{
  "num_hidden_layers": 8,
  "hidden_size": 640,
  "num_attention_heads": 10,
  "num_key_value_heads": 2,
  "head_dim": 64,
  "intermediate_size": 640,
  "vocab_size": 32768,
  "hidden_act": "swiglu",
  "norm": "rmsnorm",
  "norm_place": "pre",
  "norm_eps": 1e-05,
  "positions": "rope",
  "rope_theta": 53800.0,
  "rope_fraction": 1.0,
  "qk_norm": false,
  "attn_scale": 0.125,
  "bias": "qkv",
  "tie_word_embeddings": true,
  "parallel_block": false,
  "init": "uniform",
  "init_std_qkv": 0.0428,
  "init_std_o": 0.0428,
  "init_std_up": 0.0428,
  "init_std_down": 0.0,
  "optimizer": "muon_variant",
  "learning_rate": 0.00167,
  "lr_mult_o": 0.724,
  "lr_mult_up": 1.02,
  "beta1": 0.93,
  "lr_head": 0.00642,
  "max_grad_norm": 1.0,
  "warmup_steps": 200,
  "schedule": "wsd",
  "decay_fraction": 0.61,
  "decay_shape": "square",
  "final_lr_fraction": 0.1,
  "batch_tokens": [131072, 262144, 524288],
  "max_seq_len": 1024,
  "doc_mask": true,
  "train_tokens": 2050000000,
  "max_steps": 8013,
  "dataset": "wikipedia_en"
}
MLP neurons of a small language model. Each row is named by its layer, matrix (gate and up: input weights) and neuron, and shows model dimensions 213-276. Each number is 200 + 20 x the weight over its row's rms, rounded and kept within 0 to 999. A neuron's up and down rows have the sign that makes its largest values positive.
A block is one neuron, or neurons of one layer that tend to fire together. Before each block is what it responds to, as a language model described it from the Wikipedia text at the highest values.

Responds to: Slot before main verb
L5.gate304,184,182,220,219,211,226,218,174,218,173,198,192,174,211,196,165,212,208,205,214,189,133,215,235,177,211,198,186,188,208,261,224,229,219,248,186,204,164,191,171,185,210,201,205,189,191,200,179,195,222,210,208,186,188,231,188,179,183,214,225,213,200,191,143
L5.up304,178,196,185,197,206,212,180,185,174,207,180,211,202,234,177,198,167,203,176,216,207,211,209,205,191,190,206,198,213,219,201,177,211,200,217,177,224,179,190,195,164,188,186,177,186,209,193,227,197,195,176,187,199,172,191,216,182,190,178,208,194,215,221,148
L5.gate471,172,198,206,195,236,200,199,203,233,217,200,188,134,172,217,169,212,187,196,205,201,197,172,213,192,219,217,191,212,213,190,215,165,208,207,186,187,200,195,241,241,215,214,217,168,216,221,191,193,199,211,218,176,201,214,178,190,188,197,216,209,209,179,224
L5.up471,222,244,214,213,198,195,184,211,181,201,214,215,180,216,193,196,199,150,203,202,187,228,191,213,251,189,173,208,176,196,187,166,173,173,176,180,206,196,212,199,204,214,194,197,192,206,195,194,211,212,206,245,189,223,241,209,184,185,200,171,193,210,194,195

Responds to: Slot before a verb
L3.gate206,233,187,201,168,214,201,212,200,217,189,191,194,214,218,194,215,223,238,198,196,199,213,165,172,155,188,179,181,190,181,164,195,159,184,223,221,182,176,178,214,237,191,184,214,181,181,204,205,211,233,177,214,206,203,237,199,220,192,184,216,233,178,187,191
L3.up206,203,235,237,215,176,206,218,192,221,219,202,224,154,219,202,209,172,223,230,226,213,231,203,172,218,199,182,188,187,184,186,194,193,241,182,169,173,204,182,216,171,173,174,212,213,190,189,208,205,199,157,208,200,217,232,176,168,222,229,183,235,206,210,203
L3.gate251,200,223,180,210,194,198,183,220,175,208,198,188,197,218,193,216,197,209,198,224,200,198,206,180,209,191,215,218,180,210,208,207,176,203,190,148,207,185,193,193,214,212,202,179,215,218,175,193,182,196,182,181,208,186,219,213,190,213,199,207,189,184,190,215
L3.up251,225,172,210,203,171,174,191,227,217,181,227,207,225,222,187,193,164,204,189,194,230,203,170,239,209,198,201,178,191,192,162,209,197,194,193,184,250,199,224,180,183,185,205,202,181,200,173,206,185,222,214,219,196,189,216,175,240,236,195,229,162,179,177,178
L3.gate322,209,184,181,166,215,205,190,230,206,203,225,199,183,215,218,191,195,219,225,251,235,206,211,195,263,222,200,181,194,176,197,218,193,194,237,244,169,192,194,222,206,190,251,177,227,193,195,160,198,178,215,198,191,205,210,201,198,160,187,204,172,190,195,169
L3.up322,188,212,212,202,227,183,202,191,207,180,241,194,193,226,220,203,217,189,212,157,207,197,190,178,170,229,183,200,199,213,174,187,210,227,216,204,218,194,181,188,253,214,173,178,188,191,193,163,182,195,199,216,219,236,206,210,221,164,178,185,179,188,215,204
L3.gate615,211,174,196,207,199,230,193,191,241,207,180,192,186,197,191,207,223,195,189,229,203,208,199,195,187,219,200,215,195,221,195,194,170,168,186,167,206,216,193,147,215,206,198,194,191,194,205,173,176,179,189,224,167,206,242,197,227,156,181,202,228,164,190,218
L3.up615,168,180,241,174,220,214,219,200,185,208,197,231,218,255,186,227,209,228,206,187,184,195,226,210,201,198,197,226,210,217,187,195,198,208,192,228,207,215,203,184,204,214,185,253,243,173,196,218,190,209,178,157,219,192,222,202,205,198,178,209,203,203,230,173

Responds to: Ranking/superlative lead-ins
L5.gate75,223,190,195,202,187,188,244,174,212,213,204,227,191,221,171,216,217,262,164,189,219,207,196,179,165,218,171,206,207,220,236,208,178,176,187,179,202,244,212,161,202,209,227,235,195,199,177,192,189,221,211,195,204,211,208,222,209,225,170,213,196,206,193,226
L5.up75,191,231,241,181,224,203,207,227,166,218,211,200,174,222,199,195,200,192,228,171,208,156,201,184,184,198,205,177,191,236,180,228,191,175,178,226,183,164,212,164,223,188,247,195,202,178,190,183,219,182,222,215,219,226,212,190,202,203,185,213,200,216,242,199
L5.gate148,201,184,184,201,196,182,210,239,203,224,208,194,207,180,183,207,201,182,212,192,211,187,204,200,192,212,224,219,176,178,223,216,178,186,170,221,193,190,193,183,167,206,213,203,227,180,173,176,171,202,217,180,218,196,177,165,210,213,220,174,155,201,197,163
L5.up148,229,199,216,182,187,228,201,228,235,220,187,176,169,194,197,195,215,190,205,182,197,170,215,217,243,156,199,193,186,202,191,145,202,239,206,203,240,212,203,197,200,191,226,203,199,236,190,241,178,274,228,228,242,168,210,195,240,182,179,199,184,215,193,214

Responds to: Mid-name subword fragments
L4.gate45,189,176,193,211,191,194,210,205,199,194,244,205,164,203,225,185,208,214,229,189,211,171,242,216,204,181,175,249,203,202,205,240,185,189,172,172,183,186,239,220,212,191,205,174,188,224,225,209,189,199,178,184,211,228,224,159,197,209,196,184,231,215,189,183
L4.up45,194,206,212,245,183,204,227,219,234,208,167,191,229,215,194,198,219,184,188,190,201,213,175,214,184,211,218,201,178,216,201,192,197,209,165,217,190,187,201,229,231,218,190,201,227,177,222,177,179,190,236,195,206,210,211,206,213,213,201,202,220,211,203,239
L4.gate141,201,241,205,223,202,201,210,186,209,220,198,220,205,236,206,179,201,227,198,155,174,191,212,191,212,187,153,183,135,233,199,213,189,171,201,212,217,212,206,184,187,236,215,215,213,176,228,173,205,191,206,189,193,177,216,183,260,194,206,207,174,189,209,214
L4.up141,164,201,190,222,183,210,197,194,255,208,205,172,205,203,193,257,234,158,202,195,192,201,220,209,236,199,187,228,214,191,226,179,216,223,178,198,198,186,196,217,215,159,200,180,240,218,207,226,212,181,175,223,190,214,222,177,207,191,216,165,233,222,204,179
L4.gate153,216,170,191,214,210,229,206,199,160,214,214,185,223,242,245,177,213,182,209,194,196,218,208,190,165,191,200,188,194,202,221,210,185,185,220,232,189,211,221,163,176,175,214,245,204,221,189,200,181,194,199,208,157,199,214,165,223,214,211,181,192,186,208,188
L4.up153,239,192,171,192,191,178,239,197,203,168,197,213,200,219,210,198,205,204,209,206,217,199,247,195,216,205,210,198,198,208,203,169,187,227,200,223,242,177,185,197,217,226,205,204,219,194,216,213,158,199,172,159,225,201,187,200,197,167,207,216,177,191,210,197
L4.gate187,214,202,188,192,198,201,226,193,173,189,216,176,170,188,183,235,218,175,194,231,175,184,141,211,206,206,175,189,191,199,207,215,189,225,207,184,204,203,202,181,159,188,195,196,178,195,204,202,212,214,256,223,215,220,175,209,177,201,156,176,203,207,191,166
L4.up187,180,200,204,183,198,197,196,180,221,205,183,196,218,237,217,187,233,184,202,168,220,216,190,191,183,220,186,191,184,211,191,199,190,161,179,174,197,198,194,199,196,192,202,187,180,168,253,197,199,215,191,203,219,190,165,175,167,172,208,178,222,199,205,183
L4.gate207,181,201,184,226,193,192,202,171,231,193,217,168,176,177,201,218,241,225,217,204,202,159,183,190,188,200,230,183,230,200,172,221,185,199,193,210,196,215,225,186,131,202,223,188,209,176,208,212,239,203,214,192,181,230,196,199,256,207,194,193,212,189,181,208
L4.up207,215,184,206,199,213,213,189,199,208,187,195,208,226,220,215,221,221,215,176,189,196,230,238,235,174,228,190,243,207,189,150,230,186,167,189,235,174,196,155,230,215,202,188,192,203,191,221,219,226,207,192,185,186,178,191,175,220,193,204,201,189,195,182,187
L4.gate285,214,193,214,213,262,220,164,164,195,184,184,230,202,214,191,172,176,182,228,194,214,226,223,176,166,172,190,191,182,196,188,223,212,248,211,164,196,191,236,207,174,204,188,178,207,209,208,200,186,194,197,235,239,248,210,209,181,237,209,178,215,193,196,195
L4.up285,215,203,195,164,200,200,186,196,203,231,225,207,199,228,266,195,173,179,196,228,208,192,206,193,178,201,217,208,199,205,223,202,213,221,198,220,159,168,227,223,192,177,223,177,171,234,197,152,240,199,180,219,206,239,224,188,231,219,235,214,160,213,234,207
L4.gate484,186,209,222,202,183,206,227,191,212,232,182,210,194,182,208,215,207,190,237,180,196,189,204,190,246,236,202,226,178,212,239,229,190,176,207,177,167,171,213,215,196,186,210,170,193,190,211,200,196,192,166,227,180,202,222,137,212,158,233,208,201,180,191,168
L4.up484,181,201,159,220,226,216,221,218,224,218,184,161,182,197,185,172,161,230,225,208,177,226,218,209,228,205,209,192,244,253,191,205,160,220,181,171,169,224,166,218,187,195,216,187,181,180,200,213,212,161,194,204,200,219,161,184,189,187,199,205,206,235,199,193
L4.gate530,210,192,198,207,174,198,245,171,233,200,195,194,242,192,167,184,201,194,214,192,156,182,227,216,190,225,213,213,183,162,214,184,202,179,224,226,207,211,191,226,179,184,197,208,185,229,220,211,193,198,200,192,208,253,244,216,239,208,219,192,201,230,209,202
L4.up530,194,211,239,194,197,184,216,164,197,206,160,206,165,160,164,238,213,222,206,185,199,191,187,184,167,232,208,205,204,206,180,245,173,170,212,203,198,162,190,172,171,176,216,203,206,191,192,213,175,200,201,201,187,201,187,197,207,222,171,206,199,189,167,228

Responds to: Article before a title or award
L3.gate102,219,183,201,201,199,215,201,201,192,238,226,151,201,164,211,184,200,206,224,188,236,226,222,213,212,197,184,203,183,220,211,194,177,203,201,201,208,243,209,189,206,207,189,196,199,199,198,196,204,196,218,208,203,220,183,190,175,208,230,217,195,183,194,217
L3.up102,178,173,164,219,202,213,231,202,206,179,203,212,179,191,199,213,232,220,185,225,219,211,201,187,202,178,188,208,230,199,237,211,196,219,194,218,188,201,224,196,185,160,205,173,190,207,196,206,204,194,181,171,208,201,166,211,247,210,211,215,199,170,184,190
L3.gate137,183,185,210,222,171,203,192,174,201,183,199,184,217,211,173,212,225,220,197,193,206,183,198,186,212,194,186,211,186,200,189,184,184,183,217,202,189,194,239,200,219,208,179,216,194,201,158,175,197,228,182,199,182,189,161,190,214,169,188,205,201,202,221,164
L3.up137,228,199,204,168,176,210,212,197,208,218,213,197,202,201,205,222,166,236,189,252,199,223,190,163,227,238,213,205,212,215,166,192,200,208,176,196,218,196,213,204,216,214,185,161,250,179,191,224,226,231,195,189,238,213,197,146,230,242,179,166,190,198,215,200
L3.gate471,228,149,200,191,181,204,186,175,201,201,252,181,204,180,191,195,183,206,195,192,206,173,189,217,250,209,187,171,205,195,183,170,171,191,197,180,165,211,174,174,179,222,200,208,188,243,191,240,177,189,183,203,175,227,215,180,210,212,195,181,183,192,190,203
L3.up471,224,229,202,210,197,220,202,198,250,196,185,206,232,215,193,187,216,181,201,204,222,163,212,202,174,191,218,202,216,203,196,193,149,163,199,186,171,203,208,171,173,206,242,170,208,194,202,188,179,198,205,235,194,187,187,173,196,238,174,162,208,202,240,158
L3.gate590,217,212,190,239,201,183,160,199,244,205,230,198,202,197,220,219,232,225,199,164,174,216,205,176,222,223,168,230,156,184,222,196,180,212,197,191,186,227,211,180,182,221,191,191,172,230,194,192,217,198,176,221,196,194,187,189,201,229,207,181,196,185,220,188
L3.up590,189,189,186,199,182,186,185,195,194,190,259,202,174,210,181,211,175,246,211,177,153,232,204,171,202,231,190,204,198,223,222,195,199,178,186,178,205,179,198,216,205,238,219,213,158,242,193,213,212,192,201,192,205,191,186,201,193,184,157,197,213,179,178,192

Responds to: Word-final suffix pieces
L3.gate9,208,191,212,191,192,183,196,204,198,225,211,202,200,197,223,177,218,203,194,197,184,167,178,197,211,211,236,203,200,197,218,198,180,192,179,180,185,206,209,230,220,183,188,207,185,248,202,178,187,202,195,213,245,207,187,193,208,223,201,189,180,172,252,183
L3.up9,223,224,217,199,162,187,249,205,172,212,216,214,233,190,219,182,181,213,164,215,210,236,186,196,211,200,190,189,176,218,186,188,200,166,214,175,193,201,218,199,183,212,210,207,170,195,214,192,170,185,209,197,223,225,201,192,184,224,174,194,200,167,205,197
L3.gate90,239,203,212,225,178,214,210,192,172,200,231,229,192,211,194,200,227,210,197,219,226,167,202,181,202,203,169,154,204,211,182,190,164,199,198,158,210,230,238,170,203,226,174,185,188,192,224,175,187,197,214,232,214,209,199,195,196,175,221,230,203,212,173,188
L3.up90,179,221,202,246,188,169,206,213,207,218,181,193,185,185,217,208,166,204,193,210,190,196,195,259,208,195,228,235,227,185,175,180,218,214,176,188,197,227,210,202,182,190,207,207,249,186,188,218,180,161,211,199,192,217,237,200,204,157,234,185,196,208,217,191
L3.gate489,213,190,163,226,176,185,218,228,205,191,159,211,181,198,189,185,197,186,218,197,224,181,205,215,243,211,176,195,193,181,193,207,178,169,211,177,213,197,229,211,171,185,179,188,205,209,207,242,175,234,226,197,222,173,159,222,201,221,240,192,202,198,229,207
L3.up489,196,174,213,200,194,209,183,229,206,231,174,188,229,204,210,215,222,229,202,174,184,181,234,172,200,204,197,220,202,216,191,161,181,260,204,180,180,190,208,197,205,192,221,225,206,185,150,199,174,203,168,192,230,201,178,211,221,169,183,183,208,211,200,197
L3.gate633,190,185,209,205,224,196,228,188,226,201,181,193,164,214,169,203,180,178,200,193,233,167,237,245,202,231,230,199,223,224,175,184,161,207,192,154,147,208,205,240,193,188,196,187,187,198,212,203,175,173,192,204,200,204,146,164,208,179,242,164,195,196,195,209
L3.up633,210,219,215,190,161,174,176,246,204,202,193,181,216,203,203,216,179,181,178,200,208,194,235,169,186,194,193,172,204,189,233,217,196,241,205,195,189,215,181,167,222,226,250,198,214,220,196,217,184,195,198,205,221,228,210,224,172,222,213,226,198,206,226,182

Responds to: Name-introducing function words
L4.gate10,187,196,170,222,183,232,210,196,207,218,197,220,234,217,184,212,184,186,174,205,168,182,180,168,220,204,180,198,160,254,216,236,187,182,174,192,186,171,184,224,207,190,203,218,195,205,176,194,173,194,197,210,193,221,189,192,224,178,212,192,249,166,223,189
L4.up10,182,209,190,199,207,220,208,212,203,221,214,200,242,206,189,192,165,237,211,237,171,186,225,183,166,224,187,195,147,218,216,214,187,214,192,201,206,186,184,183,196,227,258,226,193,184,202,206,218,208,210,176,202,184,180,212,191,211,228,204,241,183,204,190
L4.gate111,177,189,166,214,200,226,183,220,196,201,192,195,234,178,181,213,212,236,198,198,181,184,166,212,177,197,187,171,214,196,207,246,196,211,199,226,210,233,201,206,171,208,227,209,185,189,201,194,212,229,234,234,193,188,195,183,178,219,237,187,175,199,218,197
L4.up111,175,173,230,200,172,206,186,191,199,193,202,219,212,191,214,183,156,254,191,178,176,156,182,218,185,197,189,187,188,198,162,215,197,163,186,232,170,229,188,184,209,205,205,198,195,211,199,218,219,189,212,164,228,187,217,188,221,209,159,130,196,203,202,239
L4.gate268,184,212,162,203,213,192,194,207,224,182,167,181,153,230,215,201,267,215,202,174,190,171,219,220,184,206,177,143,195,211,189,237,212,178,208,176,179,201,192,146,229,229,180,180,218,184,209,172,174,262,164,190,212,168,195,175,222,188,210,187,228,179,190,231
L4.up268,209,206,191,204,217,177,223,233,230,198,202,225,186,180,253,180,187,213,200,203,221,203,172,222,218,150,202,201,159,216,215,205,189,167,185,193,184,198,184,197,186,205,204,247,219,187,172,212,205,208,211,174,173,239,200,190,203,216,185,181,188,245,188,164
L4.gate343,191,220,206,162,185,221,182,181,197,195,207,231,215,172,169,191,216,182,203,221,205,184,209,191,174,208,164,181,218,204,217,178,177,174,190,221,202,228,250,206,211,213,208,179,204,196,208,175,208,179,202,171,228,236,179,202,231,174,226,192,242,230,248,210
L4.up343,218,178,173,208,220,199,219,205,201,199,221,215,199,199,198,163,188,183,187,175,214,222,226,208,184,206,182,150,211,188,211,202,185,180,194,226,222,189,190,216,179,205,225,193,191,200,219,186,189,207,193,177,222,216,247,207,193,193,197,193,218,211,199,188
L4.gate417,157,191,208,219,202,194,174,230,201,203,196,186,172,150,221,187,221,171,216,191,181,174,182,187,217,184,213,213,200,249,187,204,189,191,186,208,183,200,169,253,203,180,213,176,198,165,246,216,176,219,191,208,141,184,168,150,165,180,204,209,186,187,200,193
L4.up417,207,187,237,191,175,179,190,181,191,161,190,184,208,169,153,185,185,228,205,171,160,161,190,217,219,242,197,203,200,186,200,237,193,220,172,194,198,212,223,169,189,216,231,187,255,156,211,191,180,208,209,218,205,206,218,205,192,201,196,231,177,177,244,206
L4.gate454,198,169,193,192,168,189,197,234,201,209,213,186,216,173,177,182,163,226,230,181,152,165,194,197,187,190,189,186,222,184,219,215,202,180,203,200,199,181,184,163,179,196,203,191,197,214,225,165,212,206,205,203,228,216,196,222,199,236,201,190,220,185,206,218
L4.up454,213,205,171,206,217,197,229,192,200,187,211,197,239,204,212,184,181,199,165,204,217,215,201,173,210,182,198,231,172,201,177,242,229,174,188,181,223,198,184,213,174,188,210,194,206,223,208,177,211,217,242,176,199,185,179,210,203,181,233,225,214,192,200,238
L4.gate496,166,185,163,223,216,212,194,193,164,165,198,173,181,212,190,173,178,194,218,209,165,205,182,211,209,214,178,168,222,202,195,227,212,220,209,194,210,217,187,184,230,167,215,219,179,183,184,217,219,214,210,156,154,203,203,192,236,211,214,175,215,187,211,202
L4.up496,188,217,201,197,213,187,218,217,162,163,207,181,214,148,210,231,193,198,155,227,190,174,211,192,207,210,167,209,191,234,223,230,174,187,204,215,206,191,232,213,205,188,162,178,202,198,190,182,162,229,174,173,207,190,182,231,193,195,196,214,215,239,191,201
L4.gate623,182,189,192,203,186,196,189,202,228,195,171,220,179,186,218,168,191,232,192,178,170,224,194,183,175,193,210,239,178,215,211,238,225,218,218,164,220,228,170,208,183,210,186,219,184,222,194,216,201,192,182,196,175,187,161,182,185,234,194,233,197,187,191,182
L4.up623,177,206,189,224,173,230,217,151,186,188,238,218,168,221,199,192,211,207,169,193,200,192,212,170,226,178,184,196,194,189,198,229,197,189,202,195,208,188,181,214,215,219,230,218,199,206,190,209,193,170,203,216,210,191,190,167,189,186,211,180,216,184,225,191

Responds to: Verb-introducing function words
L4.gate7,198,209,174,226,236,199,231,209,184,209,205,215,189,213,159,204,187,176,189,221,184,250,186,213,206,194,178,214,222,210,199,150,212,196,138,177,188,190,188,160,212,228,179,195,223,247,242,177,204,200,203,227,213,225,187,229,190,177,212,195,208,199,205,202
L4.up7,216,186,204,193,204,169,184,226,214,205,225,187,197,223,214,223,211,181,207,194,217,194,199,200,191,223,195,189,204,213,194,185,208,228,158,185,242,180,204,202,218,220,218,172,203,252,201,211,196,199,210,226,159,174,201,189,210,205,203,168,179,199,199,211
L4.gate84,178,205,213,177,217,187,187,201,179,185,174,240,208,189,233,228,212,198,186,216,193,203,214,190,195,213,213,190,203,200,213,172,205,194,187,206,210,204,189,227,201,207,216,220,217,230,180,172,216,224,201,207,192,213,212,227,237,231,181,198,192,185,213,195
L4.up84,237,160,185,211,199,189,206,190,200,192,169,201,229,180,204,182,199,166,209,215,188,232,224,192,187,228,189,193,204,152,197,210,192,195,210,190,218,193,199,203,218,223,189,199,225,214,191,220,196,177,190,211,203,194,200,222,215,227,180,216,155,203,204,216
L4.gate167,207,166,203,172,227,168,197,220,194,199,227,230,212,157,171,182,215,174,204,201,209,198,174,204,230,198,193,211,228,234,203,216,211,142,193,223,201,201,206,213,174,186,190,208,184,206,215,171,186,205,151,216,183,211,156,196,231,204,213,210,202,201,236,206
L4.up167,177,210,219,208,196,179,191,206,206,199,129,216,207,211,198,186,221,222,200,240,186,202,195,206,206,183,209,177,197,194,183,232,213,221,222,199,150,217,210,196,244,188,172,202,193,222,219,176,188,186,205,240,175,228,166,174,204,199,209,184,172,208,226,206
L4.gate371,217,181,243,186,210,188,177,197,184,217,194,202,196,194,211,213,214,169,195,205,204,194,223,215,172,222,167,172,177,203,217,212,206,188,189,187,175,208,214,233,234,191,215,201,214,187,184,164,165,192,179,194,209,192,225,207,185,255,195,199,200,183,176,208
L4.up371,226,205,216,195,184,190,173,180,199,219,179,207,220,228,202,216,193,203,180,211,195,196,181,194,180,184,207,219,196,214,174,180,220,207,179,200,196,186,199,188,174,215,198,190,176,207,230,190,205,220,186,205,205,204,217,206,223,190,144,193,214,207,153,196
L4.gate434,192,188,227,245,218,189,214,212,186,206,200,203,233,189,234,189,188,210,198,216,230,199,190,186,211,195,200,209,167,198,181,225,183,201,229,217,218,207,225,156,225,199,180,213,218,206,204,191,209,171,237,165,215,197,198,189,193,183,200,187,198,200,226,209
L4.up434,202,220,195,198,204,196,205,218,186,217,172,207,223,224,224,167,181,179,207,212,216,219,208,210,175,211,165,212,151,236,225,209,175,199,203,199,215,175,210,182,196,197,208,196,219,195,207,217,221,187,196,185,202,254,226,203,230,155,209,197,243,201,231,235
L4.gate505,197,182,175,205,161,219,216,174,180,224,219,236,195,204,190,165,195,186,171,214,186,201,240,195,218,198,180,164,203,203,199,180,206,176,170,196,207,155,240,181,201,192,206,209,201,214,215,193,238,187,193,190,183,196,205,174,218,186,174,194,195,206,222,205
L4.up505,190,190,223,223,199,211,235,201,206,184,208,184,210,184,185,191,227,233,183,215,176,201,205,210,214,228,177,185,177,224,202,184,177,208,200,217,194,174,235,204,195,217,201,172,187,176,194,251,233,229,178,197,222,187,179,161,186,194,166,205,196,224,231,206
L4.gate532,220,239,174,200,208,176,195,205,199,192,223,198,188,184,221,206,203,192,204,185,193,207,201,184,199,253,216,183,197,234,190,188,216,220,195,203,221,176,178,224,192,193,252,198,185,176,173,223,187,221,196,227,172,204,229,183,199,173,185,181,187,189,187,181
L4.up532,223,206,190,199,209,217,189,171,194,212,196,222,201,209,197,239,219,179,195,208,187,207,185,233,203,169,199,223,253,214,204,223,216,212,186,216,204,200,201,189,186,196,209,197,214,183,170,187,198,216,168,203,194,199,215,191,226,195,162,194,242,210,191,206
L4.gate632,183,159,185,212,178,216,207,221,208,190,207,197,194,194,193,235,201,173,201,193,206,201,172,180,208,207,180,190,175,210,208,180,187,179,207,199,183,199,196,209,210,180,188,216,181,211,206,188,196,200,158,227,186,212,178,181,195,191,209,216,215,237,199,188
L4.up632,192,179,191,208,200,212,199,207,218,182,201,192,233,197,188,203,182,180,217,174,204,208,167,222,209,187,166,203,223,189,223,221,215,218,177,245,204,204,212,204,191,168,197,170,197,190,189,203,208,217,197,242,197,241,199,201,190,180,153,210,211,206,246,164